Part of a small language model's weights.
Size: 13 layers, width 320, 5 heads of 64 (1 for keys and values), MLP 832 SwiGLU, vocabulary 7685, 18.6M parameters.
Architecture: rotary positions, no biases in attention or MLP, untied embeddings, normalized queries and keys.
Training: a variant of Muon for these matrices, 576M tokens, 4396 steps.
MLP neurons of a small language model. Each row is named by its layer, matrix (gate and up: input weights) and neuron, and shows model dimensions 80-207. Each number is 128 + 24 x the weight over its row's rms, rounded and kept within 0 to 255. A neuron's up and down rows have the sign that makes its largest values positive.
After each neuron's rows, "fires in" lists the words (lower case) most often at its 100 highest values on Wikipedia text that the model never trained on.

L5.gate644 [141 164 125 141 108  94 102 107  85 132 158 101 111 131 164 143 126  79 163 137 139 146  67 117 125 139 122 139 106 136 148 144 129 122  97 117 145 130 141 136  96 133 158 145 171 131 120  82 130 125 130  93 146 159 162 139 116 160 116 132  98 143 145  99 134 128 134  73 110 119 136 139 146 131  99 124 134 171 157 171 143 125 141 132  88 132 119 164 100 155 100 119 148  92 143 148  99 117 120 107 155 133 139 127 167 134 117 144 154 133 140 143 102 126 173  91 102 106 140 141 137 103 151 168 127  87 166 131]
L5.up644 [ 79 121 101 126 123  86 128 116 132 153 106  84 136 125 165  98 162 114  98 120 149 102 162 127 113 121  88 189 120 145 153 153 148 126 115 122 128 150  76 134 126 126 133  78  91 156 137 151 116 136 153 128 116 150 124 153 104 136 105 112 110  94 103 144 111 131 121 130 132 152 124  66 139 120 156  68 149  96 142 131 150 141 148 156 119 148 107 105  60 126 126  90 137 133 130 176 136 179 123 102 121  99 143  92 141 135 113 147 114 144 122 119 118 149 104 147 154 113 100 155 123  94 125 134  90 135 147 138]
fires in: "long", "las", "santa", "la", "photo"

L3.gate463 [176 125 122 159 173 108 142 150 160  87 125 133 138 122 135 142 126 156 170 137 106  93  70  81 167 118 139 128 138 133 138 145 183 115 126 108 101 166  94 137 125 129 122 130 139 124 110 130 107 155 116 123 138 167 122 125  90 133 134 120 137 111 145 144  80 109 105 112 141 132 154 124 107 134  96 114 159 135 121 131 118 135 189 115 103 149 162 153 142 126 141 144 105 155 146 145 128 114  99 173 141 102 150  88 136  68 107 157 137 127 114 152  91 139 123  97 140 134 115 142 110 120 115 146 147 154 158 161]
L3.up463 [ 99 101 145 102 183 143 126 144 117 137 162 161 122 128 115 135 133 152 123 113 155 122 126 110  97 141 124 145 149 116 108 153 143 100 115 127 120 112  93 134 117 151  94  86 114 109 162 131 116 140 149 115 179 180 114  97 169 127 110 120 100 155 128 154 150 119 119 134 121  90 108 124  98 146 100 108 111 119 151  85 119 143 144 116 105 146  94 121 146  89 134 120 106  78  99 146 147 154 102 165 129 130 136 160 142 160 142 124 163 137  87 159 165 142 132 124 120 166  99 148 100 107 189 118 106  76  97 119]
fires in: "place", "line", "came", "team", "lines"

L5.gate713 [176 130  91 109 126 123 119 120 126 102 136 124 132  95 146 103 142 129 103 129 106  75 119  98 120 191 151 148 129  77  92 152 111 122  86  97 122 169 133 140  76 161 119 124 159 170 161 141 111 157 129 142  72 149 108 150  90 144  86 134 132 150 138  97 114 123 139 139 103 143 129 129 154 135  93 154 163 124  88 115 163 148 158 120 100 124 100 178 115 151  99 141 137 108 142 140 117  88 120 124 150 130 114 158 158 126 107 132 143 136 112  97 104 121 123 100 160 117 145 117 122 111 127 122 116 100 128 130]
L5.up713 [167 143 146 111 129 123 123 107 118 149 152 143 126 113 107  73 139  89 145  96 155 143 116 121 148 150 113 132 131 156 116 113 142  69  69 122 151 131 172 159 105 135  94 188 168 108 127 116 136 141 119 127 104 151 163 121 151 114 133 140 119 123 139  76 113  77 169 112 110 123 101 137 149 140  89  66 149 152 125 124 121 137 145 152 118  95 121  88 100 126 112 146 154 117 132 134 137 175 132 101 166 167 136 128  79 127 111 114 113 157 108 112  92 127 123 120 141 109  86 101 154 158 141 134 116 138  99 135]
fires in: "los", "la", "santa", "et", "season", "les"

L3.gate817 [110  93 100  88 109 123  93 102 135 124 128 134 112 135 147 107 130  88 114 128 133 119 109 184 123 109 142 132 127 138 140 101 145 122  78 113 122 147 158 136 111 117 135 132 152  96 144 109  99 136 151 114 132  79 153 117 140  87 113 106 126 144 114 120  94 125 144 112  86 171 166 103 184 121 142 126 131 155 113 153 122 142  80 123 129 115 140 102 109 140 129 121 150 133 159 101  79 133 132 124 155 116 119  93 129 143 113  97 124 175 147 133 112 147  66 140 136 115 116 127  77 110 103 137 135 103 150 159]
L3.up817 [140 173 128 108 116 130 140 127 142 112 181 107 159 126 116 127 136 103 145 138 155 114  71  96 125 135 101 135 135  90  88 146 120 118 120 131 147 100 139 107 198 130  80 121 124 142 113 150  95 149 106 111 136 140 167 145 141 152 154 153 110 119 133 134 144 144 152 158 136 143 127 133 111 111 173 132 154 124 152 115 178 129 110 150 103 118 133 124 120 125 161 146 105 145 110 131 134 148 123 161 144 125 160 136 123  90  82  88 117 161 159 156  89 107 141 160 146  77 118 150 163 152 113 122 111 146 142 158]
fires in: "to", "in", "age", "under", "before"

L10.gate374 [157 154 123 135 150 116 118 134 129 134 136 121 159  99 135 139 116 168 157 139 115 143 128 152 121 118 133 134 118 127 102 144 150 137 143 125 126 133 114  74 154 100 140  99 151 180  99 108 110 121 126 167 166  85 150 126 148 121  95  80 131 129 124 149 179 134 139 110 151 123  89 103 148 162 113 142  82  92 138 107 131 132 128 124 149 114 176 146 149 140 124 109 148 178 168 129 152 136 117 125 126 166 143  63 100 120  85 126 156  98 134 127 128 144 168 158 152 136 135 145  81 151 152 141 112 152 143 119]
L10.up374 [ 99  69 126 132 136 101 129 132  98 130 118 145 143 151 153 129 126 136 123 137 124 127  62 124 131 131  90 107  98 134  66 155 122 135 120 117 137 130 132  96 127 142 125 166 111 139 152 177 107 106 134 144 126 148 102 123 146 180 108 113 106  96 111 110 107 122  84 155 168 150 152 114 107  91 122 116 119 141 155  83 104 111 148 134 116  99 172 124 149 101 141 151 116 105 139 170 130 108 143 143 119 142 134 139 115 126 121 158 123 142 140 114  96 108 127 142 106 100  99 118  86 181 106 171 119 100 102 156]
fires in: "to", "not", "can", "t", "may"

L2.gate148 [ 99 132 115  60 174  82 120 131 121 121 132 100 134 101 121 151 166 109 155 137  93 149  76 105 113 137 119 149 112 124 125 198 112 135 160 117 118 104 145 132 129 112 136 150  88 145 119 154 122  94 149 131 137 142 130 111  96 134 168  94 155 170 109 143 151 119 123  98 125 127  85 135 179 123  86 128  89 146 116 132 143 149 137 134 163 148 131 125 135 118 126 150 108 131 162 135  93 108 123 113 121 154 151  94 147 116 130 107 100 147 125 172  63 124 126 128 144 128 126 136  83 160 124 108 126 136 151 112]
L2.up148 [138 108  98 121 146 117  75 160 136 141  89 154  97 102 123 101 143 144 194 129 109 103 119 146 159 115 131 160 146 136 115 125 164  88 112 119 116 117 103 118 165 101 150 133  93 134 138 156 123 130 126 132  50 124 145 114 135 131 117 174 119 141 156 105 105 150 116 112 123 117  97  96 154 129 175 138 121 121 102  83  85 140 117 123 193 184 146 134 169 131 114 148 115 140 180 134 128 151 135 167 118 117 149  92 132  98 151 143 136 135 148 130 141 119  81 112  77 116 124 105 146 124  69  88  83 153  94 146]
fires in: "part", "half", "full", "large", "front", "eight"

L10.gate202 [115 148 141 128 151 129 104 147 135 149 118 147 143 131 151 140 127 156 176 117 108 148 133 120 122 137 100 160 119 127 128 158 125 123 111  94 110 135 131 115 148 112 102 105 106 184 115 127 107  94 139 145 149 154  89 118  97  94 120  63 133 165 117  88  93 146 133 143  90 112 175 155 122 102 139 134 170 138  93 139 124 153 126 141  98 153 128  79 150 120 139 125 157 177 154 114 169 143 132 152 143 121  86 119  97 128 102 133  99 120 111 160 126 122 111 134 162 111 124 108 121 175  71 164 128 117 143 125]
L10.up202 [120 150  99 122  89 127  92 123 123 131 101  72 131 142 137 128 142 117 143 117  85 160  86 122 146 122  86 129 129 149 136  79 118 177 111 123  44 131 109 127 122 130  90 125 140 122 137 123 115 118 151 128 108 115  85  86 120 146 135 171 161 127 110 101 134 117 139 149 127 128 102 106  93 165 112 116 120 138 153  88 108 108 113 115 103 115 153 131 143 154 180 141 157 132 117 105 148 106 157 103 137 167  83 120 105  90 115 124 149 133 152 122 119 156  99 129  88 105 137 144 160 138 143 142 130 111 152 163]
fires in: "would", "can", "to", "may", "could", "not"

L9.gate234 [ 91 125 146 127 166 106 151 136 112 162 120 116 127 106  77 145 108 128 122 127 122 155 116 135  96 161  93 137 129 139 133 123 130 102  90 150 125 147 123 156 154 166 144 150 108 144  77 141 155 124 137 105 124 127 149 115 103 117  83  53 118 200 117  78 145 151 139 116 120 116 170 141 106 158 117 165  99 135 143 100 161 118 144 145 104  93 155 138 106 105 140 134 129 176 114 152 121  81 141 142  96 120 109 104 130 132 117 150 129 132 134 114 144 134 115 141 120 100 116 134 126  90 101 104 166 101 121  98]
L9.up234 [134 174 119 107 135 105  71  89 137 152  91 118 138  96 123 108 138 117 135  92  58 119 128 134 151 179 118  98 147  93 151 116 135 104  85 117 123 126 110 125 125 138  93 129 148 105 129 151  97 166 118 138 142 156 130  95  83 135  81 107 114 154 105 139 122  93 182 127 135 127 102  92 115  94 142 102 125  93 129 127 110  92 138  92 145  99  98 107 151 147 105 120 114 144 134 146 136  92  93 119  87 171 152 151 122 125 118 112 128 167 137 130  98 101 188 108 135 163 116 110 127 130  83 143 130 114 159 180]
fires in: "to", "would", "can", "could", "will", "has"

L7.gate607 [122 118 146  83 124 124 128  97 151 111 158 158  98 140 130  99 139 121 113 168 125  65 127  96 120 147 145 108 149 130 117 103 132 124 149 154 131 112 161 149  75 131 148 121 109 102 116 130 178 168 129 114 133 100 117 104 155 112 148 127 103 179  94 125 131 141 154 130 105 119 136 128 145  97  96 145 119 124 148 133 113 150  92 132  97 102 105 149 104 116  99 119  93 109 117 146 145 119 167 129 163 122 121  89 106 103 164  92 173 132 145 154 121 132 114 144 157 111 122 135  98 146 101 119 130 134 106 154]
L7.up607 [123 171 111  73 108 128 152 139 130 136 111 127 112 146 110 171  94 135 108 101 133 147  91 154  95 117 132 169 135 129 102 145 104 136 122 124 135 146 110 127 148 103 152 103 108 104 132 138  92 112 140 110 170 116 156  86 163 139 132 123 163 138 138 168 114 112 102 115 109  86  73 155 158 109 129 105 116  87 110 115 159 150 144 147 114 110 110 131 132 152 119 112 127 112  70 130 125 184  82 163 156  94 156 116 128 176 146 125 158 113 124 110 140 166  81  97  96 127 123 129 115 124 131  95 140 140 147 149]
fires in: "a", "to", "into", "in", "at"

L3.gate236 [132 153 116 121 146 160 124 138 131 121 145  94 132 136 143 117  90 139 129  90 142 126 138 122 115  90 125 188 127 106 125 105  97 198 151 135 151 134 128 145 115 142 149 137 111 112 140 129 137 117 138  88 125 120  88 149 134 101 177 142 111 154 157 126 140 111 130 141 165 148 151 163 108 132 136 130 103 155 110 164 149 126 113 137 100 152 124 123  99  93  92 147 129  91 141 203 134 116 121 131 155 146 138 108 125 128 135 133 124 149 101 140 130 120 115 182  90 128  86 153 116  81 120 140 120  99 126 108]
L3.up236 [ 51 136 151 138 136 153 134 110 136  96 102 126 136 124 129 117 129 142 151 131 119 128 170  61 102 131 115  78 138 152  95 112 131  97 105 102 107 146 108 152 146 116 107 126 117 145 150 115 139 110 108 112 183 132 134 123 148 147 118  86 132 119 108 135 147 164 108 123 137 107 113 121 137 125 120 130 117 161 167 132 152  89 113  87 159 110 109  91 122 124 131 114 118  93 149  84  99 124 107 127 133 163 126 152 172 109 141 158 131 157 137 156 176 149 118 114 159 167 139 144 132 128 131 113 177 124 106 105]
fires in: "medal", "place", "third"

L7.gate591 [176 116 128 173 166 111 120 163  98 128 127 133 112 121 169 160 144 124 158  96 147 119 131 120 116 133 141 138 129 112 138 156 159 148 116 146 152 145 148 170 101 140 125 100 124 135 133 115 147 105 104 108 100 111 122 102 137 133 126 133 170 150 147 118 110 166  93 136 102 106 166 109 116 121 180 161 124 116 107 107 153 124 124 121 107 158 165 142 154 205 130 108 110 191 161 114 116  87 149 118 130 151 111 120 161 136 121 143 126 127 143 165 167 140 137 154 160 121 107 125 108 141 106 147 129 145 144 155]
L7.up591 [141 150 118 102 103 143 130 127 146 149 154 141 165 133 141 157 156 131  92 105  95 152 166 122 129 136 121 133 107 118 119 103 147 107 154 101 164 121 127 159 158 129 159  73 115  94 112 109  93 139  97 140 130 133 102 106 120 155 158 128 193 124 103  93  95 150 109 102 131 125 136 123 114 131 104 134 139 135 173 128 150 122 104 107 119 134 137 126 127 139  85 166 115  76 166 108  79 112 130 113 158 157 117 151 123 139 108 153 197 136 147 100 119 155 104 150  99 118 130  87 129  90 119  87  65 146 105 146]
fires in: "of", "that", "s", "this", "the", "his"

L3.gate196 [137 129 152 125 118 127 137 137 126 146 180 126 133  87  82 127 106 139 121 123  85 122 126 114 134 167 135 129 111 127 129 135 177 128 131 135  93 115 140  86 127 141 141 117 119 133 130 156 135  91 114 129 162  87 136 152 147 152 113 114 106 112 112  95 120 104 134  80 132 106 152  82 158 123 124 156 136 132 119 163 138 112 121 129 125 124 103 138 164 120 116 152 185 150  93 120 183 121 167 131 115 116  98  91 159 149 122 126  60 126 148 128 129  96 145 141 150 154 138  95 128  91 165 159 169 102 163 110]
L3.up196 [130 140  85 114 151 130 118 151 115 137 107 121 189 120 115 114 124 148  90 137 118 135 118 150 101 157 107 196 131 166 153 132 146 113 114 126 127 121  65 110 165 132  98  94 104 139 153 123  93 127 196 117 149 141 142  65 137 153 107 106 147 133 103 137 106 136 159 153 113 135 118 108 143 118 103 121  91 108 128 143 125 148 108  97 132 149 113 110 160 128 153 158 168 170 150 102 165 100 147 155 116 160 136 118 100 168 135 151 112 148 124 139 141 146 159 141  82 151 106 155 118  96 112 150 135 120  95 152]
fires in: "would", "can", "may", "could", "will"